Weights of a small GPT-style language model, trained from scratch on English Wikipedia: vocabulary 5499.
MLP neurons of a small language model. Each row is named by its layer, matrix (down: output weights) and neuron, and shows model dimensions 32-159. Each number is 128 + 32 x the weight over its row's rms, rounded and kept within 0 to 255. A neuron's up and down rows have the sign that makes its largest values positive.
After each neuron's rows, "fires before" lists the tokens most often just after its 100 highest values on Wikipedia text that the model never trained on.

L12.down454 [158  92  85 183  95 110 162  61 118 141 133 184 104 160  88 126 169 175  98 113 128 144 142 127 115 117 151  67 112 103 175 117 118 174 128 161 125 228  77 137 176 145  86  90  75  98 125 198 112 128  78 101 133  97  65  85 100 127  80 126 113 185 176  93 149 125 160 140  45 165 163 189 138 159 125 123 139 100 116 159 169 119 138 157 136 157 153 150 117 129 119  67  98 116 127 185 157  89 150 129  86 136 167 143 116 164 150 150 126 104  94  45 130 139 106 188 154 118 113 104  83 122 148 129  76  82  85 110]
fires before: "us", "ile", "2", "5", "3", "6"

L4.down547 [ 80 204 110 147 111 148  94 137 111  91 117 119 116 144  96 142 162 134 148 123  84 151 162  95  70  63 115 143  86 156  94 116 168  77  73 135 110 189 142 103 142 154 125 153 120 132 101 118 181 148 131  84 153 138  93 133 134 134 129 105 177 100 123 143 121 144 204 139 129 123  99 123 163  62 152 113 128 147 156 156 132 120 165 206 133 125 152 182 126 136 146 179 125 125 165 133 148 128 129 169  93 178 149 102  81  94 101  94 133 159  58 132 116 128  88 107 130  68  63 167 128 135 107 172 103 140  82 162]
fires before: " ", " the", " May", "tain", " November", " his"

L7.down684 [112  91 107 112 164  78 161  78 121 131 123 116 119 136 180 158  92 121  65 143 123  90 120 168 157  88  91  85 104 121 124 158 132 135 151 157 132  38 120 189  86 172 118 113 125 137  69 136 151 150 151 106 130 149  82 132 118 122 127  87 120 124 136 115 131 126 101 150 129 109 160 132 119  97 103 147 113 170 174  84 203  83 128 171 154 175 104  84 151 169 133 111 140 189 141 180 142 153  71 139  81 106 148 175  96  89 163 149 125 115 163 107  96 116 130 150  88 170  79 103 122 171 177 166 119 142  86 143]
fires before: " to", " on", " with", " in", " for", "one"

L3.down547 [130  99 139 128 129 119 112 130 142  78 136 156  95 133 142 170 159 135 148 135  84 109  96 137 100 129 126  72 116 156 145 136 129  94 177 142 134 128 144  85 128 108 117 128 111 151 126 198 156 158 123 119 128 115 155 108  94  87 165 119 128  82 102 133 106  93  93 145 108 144 134 154 103  65 121 134 118 143 154  95 109 140 148 140 139 108  19 137 111 153 109 103 121 133 142 114 121 106  48 154 123  87 115 156  51  91 117 138  72 208 100  88 163 144 117 122 139 136 140 168 104 195 126 113 130 136 106 159]
fires before: " is", " was", " has"

L6.down447 [134 115  91  88 164 115 115 162 106 176 127  82 163 112 109 175 157 105  41 147 118  63 139  95 200 122 167 184 129 122 119 110 184 105 133 123 122 106 142  97 151  95  77 118 112 128 163 150 118 141 102 144 110 100 118 147 139 179 113  99 153 115  72 199 174 166 150 100 161 147 145 171  88 108  90 168 152 138 110 207 132 133 157 102  58 145 141 116 133 135 140 152 112 156 191 168 105 103 110 114  96 150 160 107 123 174 107 140 128 154 169 147 188 105  99 131 100 133 153  91 145 137 104 172  85 145  27 189]
fires before: " |", " a", ":", "."

L6.down689 [114 143 147 177 148  97 137 138 154 126 130  95 123 140 145 160 135 110  73 104 133 124  80  79 111  92 136  75 115 157 138 151 133  92 166 150  87 143 165 132  72 152 146 133 115 157  74 102 123 116 175 136  95  94 107 118 108 142 137 134  93  24  81 160 129 131 143 141 120 163 137 138 211  99  91 154 122 103 108 149 147  91 140 160 128 165 127 102 108 171 157 202 108 161 163  66 139 140  92 152 111  97  37 172 103 128 169 164 167 176 117 112 167 179 150 137  86 172  80 107 111 136 105 102 126 177  86 149]
fires before: " is", " was", " has"

L10.down620 [118 138  73  80 178  45 112 160 112 105 104 118 184 184 130 131 133 123 141 122  98 106 125 142 133 145 126 142 140 165 186 154 149 134 109 138  91 100 109 140 122  87  66 122  95 164 104 168  96  66  94  82 115 128 187  82 113 170  52 149 157 134 169 126 185  88 107 152 120  97 136 124 158  86 120  69 120 153 107 107  71 107 147 114  92 144 211 162 129 110 127 133 166  90 193 138 113 174 115  88 129 121 116 110 150 146 122  82 189 156 180 185 172 147 162 134 136 121  75 127  95 155 131 147 116  93 161 132]
fires before: "==\n", " ==\n", " and", "|", " life"

L6.down210 [112 166 182 119 166 105 129  78 147  83 139 134 142 181 106 134 140 154 186 135 112 140 145 192 133 152  93 134 132  78 152 162 167 107 182 161 100 141 114 119 103 154 110 116 162 140 169 151 143 123 164 104 109 137 117 209 156 179 155 122 124 157 105 101  95 149  77 178 116 122 160 109 107 138 159 143 100 127 154 128 107 166  96 132 112 136 169 119 146 118 134  58 134 163 165 115 115  98  80  91 115 133 140 167  89 117 108  68  72 132 139 124 163  91 182 129 108  89  91 116 147  95  85  80 114 136 159 131]
fires before: " |", ":", "–"

L12.down148 [134  72  92 112 113 180 139 120 167 141 135 108 153  80 181 163  94 151 192  86 109 151  77 167 113 155 142 114 123  92 109  91 176 156 118 189 103  77  88  96  67 120 168 139 113 139 157 119 126 111 115 157  85 131  71  53  67 126 133 143 136  90 116 162 208 112 137 101 109 145 103 135 140 119 110 117 157 165  92 104 122 105 200 111 161 100 127 108 174 147 101  79 149  80 124  50 128  75  79 123 121 100 129 150 158 132 123 115 146 140 196 119 169 141 143 122 177 149  87 151 133 168 105 119  98 140 186 117]
fires before: ".", " |"

L12.down285 [138 112  78 132 139 141  64 121 175  83 127  85 128  97 142  87 122 149 101 155 111  82 133 116  94  87 114 118  95  90 114 105 146 127 137 151 172 115  86 118 149 117 166  60 172 154  85 106  82 133 119 143 104 129  96  91 106 159 145 104 133 100 150 158 159 182  62 156 157 101 119 138 133 116 156  78 138 105  91 167 116 103 144 137 120 124 135 107 170  98 100 173  88 164  97 159 115 149 123 142 101 157  80 124 141  83 147 178 144 134  94 100  88 136 159 193 187 132 110 130 132 164 147 115 107 151 193 169]
fires before: " |", " |\n", ":"

L12.down555 [112 160  82 120 162 182 153 123 156 108 187 119 110 135 114  98 131 146 206 166 120  97  95 113 101 105 105 178 159 144  76 124 110 126 119  83 129  38 138 102 140 175 105 125 163 164 146 117 169 131 142 102 185  77 152 143 175  54 141 145 126 142 127 138 141  85 120 120 154 122 167 121 135 108 137 158  80 142 130 198 147 120 169 134 100 165 196 121 124 164  97 128 222 145  87 118 123 137 172 143  75  90 103 105 129 114 144 109 142 126  83 143 165  92 124 126 143 128 128 127 158 142 103  81 127  90 124 108]
fires before: " ", ".", ",", ".,", "inc", "4"

L7.down200 [102 190  75 195 109  96 160  84 106 129 147 122 105 126 154 150 111  95 144 133 125 142 156  82 111 116  97 128 123 138 157  60 157 168 108 115 125 131 118 109 146 135 110  91 151 162 210 129 134  53  86 213  67 143 103 146 162 138 148 122  85  94 102 158 157 135 110 137 144 108  67 135 158 131 142 122 136 154  74 149  93 104 148 193  83 140 146 179 154 128  83 141 152 105 200  85 126 149 148 154 132 118  96 146  74  84 157 129 121 114 145 143 121 161 124 152  79 200 102 134 138 127 177 152  97 101 107  83]
fires before: " |", ".", " (", ")", "l", " "

L12.down109 [128  77 157 100 176 191 155  96 137 108  84 110 175  95 142 143 109 140 104 118 147 111 142 165  89  87 140  63 146  80 167  62 107 103 154 169 151 130 141  97 103 185 195 148 127 112 134  61 121 152 110 118  91 126 142  89 114 114 152 133  94 113 106  81 170 137 120 154 173 119 112 108  63 149 115 111 153  73  89  86 169  97 127 151 100 122 100 149 146 168 110 132  99 109 168 141  72 118 134 142  98 121 105  89 110  59 152 149  95 117 130 118  77 137 203 129 122  80 125 207 163  75  83 154  87 142 149 124]
fires before: " |", "1"

L9.down459 [ 58 154 176 171 152  89 138 103 135 104 144 111 128 172 102 124  91 133 176 194 104  96  82 146 116 159 161  89 127 134 146 128 117 165 120 155 166 178 163 131 135 131 149 116 142 132 183  78 105 161 145 119 144 124 112 106 169 108 213 119 133 107 140 114 122  64 153 145 107 174 161 120 156 107 172 121 110 141 222 104 107  95  95  92 111 136 177 105 114 140  77  90 101 105  93 126  76 107 105 107 120 111 141 138  97 157 129 118 126 133 128 189 116 110 123 177  79 150  87 107 132 105 160  86 132  95 113 134]
fires before: " |", ":", " ", " (", "ia"

L12.down560 [113 153  96 146 162  67  69  93 175 152  99 199 169 153 117 130 154 114 149 131 100 144 112 134 128 103  86  89 145 116 115 156  55 171 184 107 152 215 135 129 147 120 139 100 106 122  19 127  94 154 148 114 156 130  92 149 150 134 113 135 110 160 162 123  96 137 123 111  97 163 132 110 110 100 131 122 158 133 118 120  92 110 120 117 161 165 101 108 145 152  71 188 104 140  80  90 110 144 179 147  90 161 175  84 124 116 141 162 134  87  45 190  93 101 137  77  61 129 124  90 174 112 182 124  88  97 116 120]
fires before: "er", "ing", "ers", "age"

L6.down106 [104 112 173 139 135 114 134 113 119 137  79 128 121 112 158  80 116 123 155  60  61 117 108  99 101 124 136 117  96 147 116 148 145 126  43 143 138 129 116 154 122 147 142 182 146 107 117  70 138 155  64 176 114 183  88 127 103 117 126 140 130  70  95 104 182  99 189 160 148 135 113 144 233  73 146 101 143 127 151 114 167 121 128  92 168 126 101 102 143  94 168 109 165 104  82 148 170 152  94 126 103 116 151 152 133  98 155  95 178 157 125 106 114 103 156 124 151 106 170 186 110 125 127 166 129 133 158 114]
fires before: " |", ",", "–", "s", ":", " |\n"

L6.down343 [120 140  75 143 105  82 127 120 151 138 126 169 120 124 130 139 119  79  94 106 109  75 111 142 113 157 111 118  82 142 137 107 104 158 111 106 112  66 121 105 114  77 181 144 182 144 126 138 184 199 102  39  51 157 144 149 138 111 122 110  85  98 185  91 139 146 160 145 164 120  93  62 118 117  88 116 134 170 158 172 173  90 116 195 105 125 103 203  62 161 159  97  95 215 185 136 123 155  95 133  99 128 160 125  87 127 136  87 115 184 126  68 110 114 121 144 114 103 121 191 146 125 117 112 164 155 103 115]
fires before: " of", " as", ":", "\n", " to", " for"

L4.down332 [107 159 146  82 176 113 153  79 176 120 143  67  90 115 144  80 130 109 115 126 125 105 130 121 130 157 163 120  79 138 129 177 130 116  41 171 111  92 158 194 123 113 191 122 149 154 162 138 140 103 118 117 105 129 140  81 130 129 144 130 149   7 155 146 209 129 139 144  95 152 159 105 109 104 133 134 150 145 110  90 187  98  76 161 123 167 126 189 188 113 114 167 111 156  94 124 174 106 112 121  83 159 182 149 112 141 142 107 171 163 169  81 170 152 109 128  85 157 142 141 144 122 178 155  56 102 127 103]
fires before: " to", " by", " that", " in"

L6.down108 [121 192 149 148 146 107 127 122 122 133  94  93 102 202 145 175 109 171 124 178  85 118 206 104 158 133  83  78 105 123 107 113 184 205 114 115 106 136 104 120 146  93 124 125 121 123 147 172 165 202 109 147 142 118  90  98 116  83 166 171 127 126 128 141 121 107 192 169 133 132 110 121 159 136 118  68 185 127 127 154 136  92 152  71 119 194 126 114 140 170 119 129 106 151 104 142 189 125 127 148 124  98 119 141 122 128 101 146 126  88 157 137 112 127  85 100  43 175  70 140 152 134 122 135 111 148 136 101]
fires before: " |", ":", " of", " |\n"

L12.down171 [134 141 163  34 105 124 113 144 165 112 118 152 104 163 150 204 118 106 144 177  84 141  38 117 151 120  76 136 226 144  63 103 126 113 103  89 125 121 110 128 159 101 133 101 149 114  99 126 139  91 177 134  98 101  93 144 111 119 105  95 145 132 106 125 128 163 146 159  79 113 134 134 135 143 108 135 139 190 183 130 110 104  81 147 148 178 113 156  97 192 113 140 140 123 114 107 192 130 150 109 105 108 138 130 152  96 117 138 144  71 130 116 155  42  89 127 111  99 166 115 133  69 130 132 160 142 151 167]
fires before: ".", "ouri"

L7.down691 [114 136 109 204 161 110 133 100 126 202 110 157 143 129 185 139 130 164 103 172 118  92  85 129 122 193 133 162 128 122 157  97  97  85  91 181 109 115 163 146 129 155 149 153 176 133 118 117 180  86 104 134 139  81 168 145 176  87 159  98 136 111 115 159 100 106 145 176 173 172 129 150 130 127  75 134 100 124 109 166  85 134 140  87  97 155  88 124 155 174 115 148 100 130  99 149 120 102 110 128 149  92 149 139  67 124 132 133  85  96 117 142 124 115  56 142 120 135 124 180 114 139 108  76 130 174  94 191]
fires before: ",", " |", " of", ":"

L9.down157 [126 192 125 104 133 130  83 177 154  97 132 123  89 189 112  70 126 100  99 154  91 124 148 211 111  91 178 150 121 147 150 108  57 162 106 107  77 162 136 194 115 133 160 125  62 156 155 174 130 164 119 120 160 173 128 139 136 142 155  88 121 108 162 109 132 160 131 127 189 179 196 111 149 104 149 114 172 111 107 102 129 150  85 124  87 164 158 122  95 108 120 138 136 147 132 124 176  76 140 129 153 148 122 160 128 131 156  79 129 117 110 228 116 116  98 140 106 152 183 155 133  89 148 140 132 133 152 140]
fires before: " ", " |\n", " |", ":", ")", " ("

L4.down311 [161 144 107 123 145 172 135  50 110 134 130 125 151  61 113 103 102 156  98 137 163 123 136 169 143 143 158 192 134 100 134 185 157 175 131 108 131  88 146 112  98 120 103 111 140 113 144  84 190 119 156 124 151 157  18 114 115 111 139 169 165 157 152 125 138 103 110 143  76  59 193 118 238 134 157 143 146 126 192 111 134 146 179 108 163 140  98 122 146 132 172 163  58 123 170 152 137 129  88 117 123 114 118 132 112 140 106 141 129  93 126 165 109 118 148 115 117 207 161  96 126 182 139  97 127 133  63 115]
fires before: " of", ":", ".", "\n", ","

L7.down379 [119 154  62 110 151 126  89 108  79  82 175  84 141 177 118 166 109 126 159 150  98 143 125 118 177 140 156 149 166 121  94 163 102 102 157 106 158 102 124 141 128  55 102 105 169 107 100 146 101 144 132 124 162  96 108 152 164 148 140 116 149 100 122 139 122 178  80 138 106 125 104 150  64 189 123 113 105 131 106 153 136  71 137 140 185  95 197 143 163 113 124 186 151  99 106 113 133 149 131  79 130 138 140 127 142  95  93  92  86 155 134  92 132 132 120  61 189 101 181 137 159 135 122 114 195 129 114 130]
fires before: ".", " (", "%", " |", "st", "ators"

L3.down343 [117 107 139  75 108 148 139 106 120 115 121 134 149  96 142 184 129 187 143 103 147 122 116 116 201 135 147 130 157 108 119 113  80 120 130 176  99 147 176 116 126 142 153 104 113 170 141 158 127 133  71  79 115 106 127 124 150 136 152 136  74 131 125 162 180 140 138 114 155 149  96 122 106 114 105 110 107  89  87 150 127 149 117 118  70  80  89 141 155 104 106 106 108 151  92 124 169 104 116  74  95 119 141 141 167  98 118 110 210 115 133 108 180 150 124 143 116 104 134 138 138 194 103 113 119 135 136  99]
fires before: " |", " hold", ")", " election", " primary", ","

L12.down396 [ 93  84  54 129 154 117 141 157 205 162 151 179 146 147 123 147 117 176  91  91  98 129 140  98  92 160 114 155  98 110 153 172  14 141 108 129 101 117 117 163 206 165  94  92 101  82  91  95 105 135 104  53 121 123  82 126 145 123 110 138 143 131 142  81 135 105 117 115  77 113 139 153 105 175 121 136 187 129 185 191  93 133  88 133 131 136 142 152 150 160 113 133  93 108 125 112 129 126  72 119  83  91 131 169 119 133  97 137  66 109 121 132 147  93 139 196  67 150 121 125 133 154 178  89 132  99 125 187]
fires before: "us", "ile", "ion", "ine", "ed"

L3.down559 [115 142 180 102 126 186  75 140 169 141  89 122 156 196 134 108 147 119 160  97  94 137  84 127 180 119 103 145 134 164 140 127 166 150  95 127 118   3 103 134 120 119 163 124 183 103  76 163 142 132 121 118 147 108  81 148 142 111 207  90 121 138 137 162 131 160 152 115 116 124 136 167  96 106  73 108  73  87 219 120 126 120 165 114 149 138  99 143  93 126 138 163 152 155 135 121 104 156 124 162 160 130 189 107 181  95 117  67 133 127 113 114  93  96 187 122 184 151 141 201 147 173 129 113 128 105 112 137]
fires before: ".", "wick", "a"

L12.down698 [135  97 146 169 117 104 119 177 115 112 123 150  77 134 154 103 170  89 162  85 124 136 121 126  96 129 138 101 123 108 115  94 128 115 166 175 115 206 135 129 118 120 131 107 108  83 143 141  71 130 160 148 108 126 124 114  99  93 170 112 107 255  99 142 148 100 139 130 159 117 149 131  83  96 137 130 165 111 148  83 119 102 104 106 148 165 131 144 137 134 130 136 118 111  89 143 152 152 109 143 152 146 198 177 137 116 136 123 142 154 144 143 108 174 166 165 152 117 146 149 142 137 101 141 128 150 129 122]
fires before: "==", "In", "===", " ", "On"

L12.down613 [144 177 125 114 126 109  99 116 137 158 112 101 182 156  91  90 116 112  79 118  82  92 139 106  84 123 134 112 127  75  68  82 152 158  65 119  85 227 152 144 171 107 146 129 133 129 133 128  94 150 108 134  63 156 131  94 129 122 178 190  51 190 122 128 153 148 133 134 108 152  99 159 111 167 153 165 153 131 116  72  71 148 125  89 103 163 122 137 111 114  96 159 125 158  91  68 165 143 105 116 143 125 104  96 137 121 171 109 129 100  92 120  94 113 147 110  74 132  56 152 175 138  94 174 170 107 106 122]
fires before: "er", "ed", "ers", "al", "ation"

L12.down501 [142 210 147 113 139 170 104 109 142 128  96 126 114 122  94 144 142 134 103  94 149  95 158 122 106 126 127 134 121 108 152 127  71 198  67  93 113  77 143 126 118 176 157 145 115 152 135 135 197 132 145 137 145 162 106 119 118 135 103 189 180  96 136 109 111 106  54  54 125 173 154 157  58 151  87  29 160 135 102 168 149 124 133 110 147 158 145 133 149 105 105 146 122 173 119 133 161 123 112 127 102 123 124 166 167 182 173 120 116 125 173 160 151 121 147 170 159  98 159  77 112 121 115 158 102  89 129 120]
fires before: " that", " the", " he", " \"", ","

L7.down352 [177 141 111 144 117 108 121 133 119  98 202  96 142 129  98  91 114 153  56 145 149  92  91 147  96  80 138 112 106  89 149 200 131 156 145 133  99 104  96 107 123 192 133 106 104 183  85 125 152 127 138 126 130  96 131 136 102 134 107 137 123  87 141  91 145 155 133  96 139  84 127 133 150 111 108  69 124 164 153 145 120 163 151 141 121 153 132 148 162 119 153 137 108 205 165 124 124 149  88 146 130 142 119 104 147  57 128 125 136 168  76 109 110 130 172 138 114  82  75 165 117  62 145 150  79 132 168  92]
fires before: " |", ",", ":", "–", " were"

L7.down59 [144 139 155 140 147 102 155  94 149 170 122 119 139 110 127 100 133 100 114  75 111 138 129 142 115 117 144  89 134 153 103 110 125 121  82  67 187  56  99 114 113 109 125 136  90 101 167 121 100 132 152  76  38 132 144 147 178 108 137  69  99 174 133 146 182  99 132 103 167 129 115 138 152  56 117  96 167 139 144  95 155  98 158 137 106 108 173  90  86 191 149 159 104 179 128 137  88 109  78 196 159 109  92 135 104  99 155 138 109 208 166 154 101 153 108 103  84 125 196 165 162 160 117 120 136 147   9 150]
fires before: "8", "9", "0", "2", "7"

L12.down84 [129 168 112 106 153 142 110  80 151 100 131  82 172 123 130 112 108 158  42 134 123  92 149  79 131  95 157 143 164 167 146 120  82 128 170  68 164 186 106 135 110 150 138 118 133 156 126 162  98  98 135  81 143 111 169 108 103 135 142 103 170 135  75 115 144 121  88 134 181 101 124 155 100 135 135 123  93 151 130 105 159 152 138 136 152 181 135 107 162 151 116 151  98  96 115 159 118 145 150  92 102 160 151 101  84 100 146 114 128 158 153 172  98 122 136 176 158 115 133 153 133 113 182 132 152 159 143  90]
fires before: " |"

L4.down557 [132 118 128 144 139 158 138  78 144 126 146  89 208 110 122 202 122 111 117 136 138 119 132 144 101 128 153 224 183 118 184 131 141 117 134  92 125  54 132 100  86 127 132 114  83 114 125  95 113 181 148 147  97 112 144 152 112  96 142 114 124 171  88 122 148  81 136 100 105 137 106 172 111 188 116  93 109 130 112 129 109 166 155 153 154 121 169 111 108 112 168 106 159  75  77 131 107  84 122 203 192 170 135 121  95 157 149 118 127  96 120 162 121 152 119  71 194 141 115 132 176 147 125 147 147 132  81  90]
fires before: "0", "1", "2", "4", "3"

L6.down56 [ 96 110 143 145 152 120 132 131 167 159 126 138 105  97 158 137 155 135 176  79  97 140 182 146  83 115 107 127 126  95 112  84 142 102  61 143 139 134 114 166 115 142  93 134 112 150 140 114 120 138 178 155  92 178 118 107 122 145 137 196 110  79 131 116 202 142 114 116 162 129 100 146 245  27 190 145 136 154  80 149 106  94 145 105 148 116 105 101 174 122 152 142 134 104 140 128 168 126  88 114 120 148 142 131 111 147 108 163 121  88 128 118 147  79  80 132 143 151 133 160 151 160 130 119  89 115 156 141]
fires before: "s", ",", " |\n", ".\n\n"

L7.down733 [122 107 105  93 117 140 133 103 132 170  93  72 111 155 118 160 141 118  89 167 107 147 139 172 169 162  91  98 146  82 153 140  83 137 138 153 104  57 130 152 114 135  98 146 144 103 116 167 192 125 161 149 133  84 121 107 129 186 136  72 136 100  97 193 149 166 133 133 125 153  58 119 195  84 127 143 147 174 169 130 124 132 143 113 119 130 153  65 142 166  91 130 102 133 171 129 106  40 137 152 122 134 125 135 105 223 162 117 115 107 103 164 170 174  75 141 131 121 110 185 142 134 128 132 120  96 109 100]
fires before: "==", "===", " |", "=", " Be"

L12.down90 [125 145 152  62 140  82 183 188 103 151 121 150 120 100 102 117 136  79 121 107 133 108 104 150  94 154  66 104 152 188 130  98 163 113 104  88 150 105  57 108 148 130 169 150  62 173 179 132 108  99 110 121 101 109 168 129  34 183 136 113 101 111 187 114 174 115  83 131 170 174 168 169 139 151 109 152 105  71  90 100 212 145 191 162 100 117  94 100 125 165 147 120 115 163 110 135 123 128 137 121 133 108 137 206  92  92 192 131 146 167 119 146 147 121  70 135 140 125 143 118 130 130 120 114 143 132 123 158]
fires before: ","

L7.down479 [111 166 180 171  59  95 122 112 102 158 113 131  75 119 151  89 134 115 145 124 148 148 116 152 156 181 139 147 141 113 112 109 128 173  54 114 130 100 122 176 139 103 145 141 210 102 166 108 197 148 128 156 135 163  84 158 141 148 125 112 103 150 137 150 129  90 146 163 146  65 140 113 180 123 119 162 163  77 155 147 143 137  92  95 119 122 156 138  93 111 192 115 112 145 122 165 152 185 155  31  68 166 174 138 128 131  93  79 121 108 152 134 141 171  79 171 131 180 140 153 182 170 159 119 133 178 101 126]
fires before: ":", " of", " |", "\n", " name"

L12.down394 [152  63 189 115 144 180 141 128  90 118  87 130 136 129 150 103 108 101 121 119 159  91 129  96 140 105  71 147 190 147 161 147  78 106  92 141 127 153 118 124 108 199 144 149 131  97 143  75 135  81 128 163  65 151  80 130  81 107 157 115 152 158 120 173 146 115 103 142 103 121 138 122  97 133 161 158 156  55 134 163 148  95 102 118  79  80 128 110 134 186  94 152 128  89  96 109 158 101 165 128  97 155  78  33  98  86 115 167 189 107 147  52 144  48 117 116 172  93 128 143 127 104 144 111 118 154 157 151]
fires before: ".", "°", "″N", "″E"

L12.down483 [188 127 124 129 138 162 173 123 114 164  85 156 108 123 104 115 138 133  79 109 131 185 160 136 173 139 123 137 146  64 147 104 149 215 142 152 127 106 137 136 115 158 172 145 118 160 118 160 139 124 119 103 121 131 148  89  79 133 106  84 137  67 169 124  84  92 103  98 114 174 160 153  85 157 141 111  98 113 128 120 162 103  95 177 131 154 172 141 141 118 188 110 150 163  95 142 113 169 124 109  97  46 125 116 152 134 186 115 140 188 138 117 206 104 113  87 155 123 141 131 153 115 197 147 179 106  74 133]
fires before: ",", " the", " to"

L10.down671 [136 158 145 191 151 103 161 119 126 141 171 103 162  89 185 172 124 117 159 149 118 163 113  63 166 147 131 119 103  68 147 112 112 126  94 152  74 141 160 132 122 120 110 228  40 145 139 143 180 142  80 198 117 170 124 134 112  81 145 125  58  91  97 131 161 154 161 112  98  80 127  98 144 129 114 150 104 149  89 166  63 127  88 109 104 187 128 145 120 108 144 130 106 129 162 119  98 174 131 126 143 142 128 113 115 153 116 143 141 103 174 140 154 113 111 114 106 120 114  69 199 109 180 106 114 149 200  98]
fires before: " |", " |\n", " (", ";", ",", ":"

L7.down545 [ 87 127 165 135 120 107  98 102 137  99 128 137 131  69 143 158 149 131  99 145 110 142 103 126 147 112 152 170 153 125 141 112 163 118  69 163 122 219  87  71 102 107 109  65  85 163  70 160 116 151 144  91 124  67 148 179 127 165 198 104  95  99 160 132 142 116  78 188 176 160  79  95 112 109 145 148 102 109 158  97 160 105 127 109 135 104 146 142 132 173 118 117 126 123 123 134 128 160  48 130 146 175  93 148 116 130 126 123 127 123 131 197 145 131 117 103 123 126 109  86 163 148 119  52  61 140 209 166]
fires before: " |", "N", "s", " Mark"

L3.down169 [122 146 176 142 108 109 148 158 146 175 148  96 146 141 145 139 158 147  96 158 146 162 115 122 106 164 132  84 111 118 159 113 170 129  47  93 141 148 132 117 140 118 104 103 118 124 112 108 130 166 118 140  59 195 172 152  98 129 142 169  76 148  94  97 169 108 150 112 193 138 144 164 135 141 169 117 137 168  69 108 162 138 110  95 188 127 127 129 103  95 154 142  90 111 126 142 144 109 132 116 170 105 150 166  69 143  96 189 157 160 119 150  59  97 124 135  82 121 134 100 125 141 138 103 108 110 194 115]
fires before: " to", "s", " by", "hood", "ough"

L10.down69 [203 127 154 134 180 147 115  86 118 167 109 155 139 134 121 120  97 154  87 134 133 132  84 154 113 147 120 152 124 119 100 158 146 158 162 120 124 114 132 138 114 151 122 173  96 144 128 168 179 146 154 125 211 141 149  51 103  98 196 107 137 127 136 113  92 137 176 147 140 108 124  87 104  76 138  95 116 109 151 124  95 128 114 133  86 100 156  52 108  84 124 186 178 135 141 139 130 146 131 106 130 150 140 153 179 107 150  96 174 141 133  98 113 111 157 183 134 164  72 148  81 114 152 144 164 120 105  59]
fires before: " a", " the", " an", " located"

L10.down264 [109 130  56 176 142 193 162 125 135 126  60 138 156  96 170 162 154 136 112 109  66  99 103 130 140 169 101 106 165 176 143 178 204 177 154 127  84  99 122 134  64 171 113 114 155 121 159 106 176 138 119 146 140 108 102 140  98 123 150 112 205 165 151 150 120  82 131 132 127 137  85  96 108  99 118 148 112 130 142 150  94  84 121 113 145 101 151 141 127 168 124 112 145 155  76 100 157  79 167  91 131 188 136 130 123  98 136 207 129 169  89  99 144 141 143 123 176 117 132  87 138 117 103 131 107 105 153  71]
fires before: " |", ".", ";", " |\n", " ("

L7.down214 [ 99  92 154 138 151 137 124 162 153 127 120  98  57 198  78 152 120  42 134 135  88 151 115 131 122 103 151 131 145 100 138  93 153 118  86 144  98 134  91  86 105 128  98  74 164 133  99 144 135 142 168 138 105  67  79 175 189 167 143  96 152 152  99 156 153 128 164 114 128  92  90 127 137 133 132 123  86 149 152 158 129 153  98 102 133 125 126 195 228 101 117 121 119 168 129  82 118  86 193  98  79 146 113 174 128 156 102 135 179 193 145 134 215 188  69 142 133 145  82 112 106  89 124 153 125 178 123 115]
fires before: " |", "|", " (", ","

L9.down590 [154 178 141 143  97 139 143 145 123 102 133 156 130 127 147 161 163  88 168 130 112 105 119 127  76 109 106 120 107 113  81 150 218 116 157 165 144  96 107 100 126 115 176 107 111 109 117 106 196 118 182 103 118 156 102 118 147  97 169 149 136 149 118 164 148 124 131 106 130 126 100 153 124  68 188 100 104 114 113 119 148 132 157 107 148 176 158 109 108 169 122 105 117  97 105 107 145 173  88 160 141 103 110 118  89  99 152 147 153 197  92 154 152 141 100 130 133  74 134  89 119 141 113 106  47  94 126 154]
fires before: " |", " ", " N"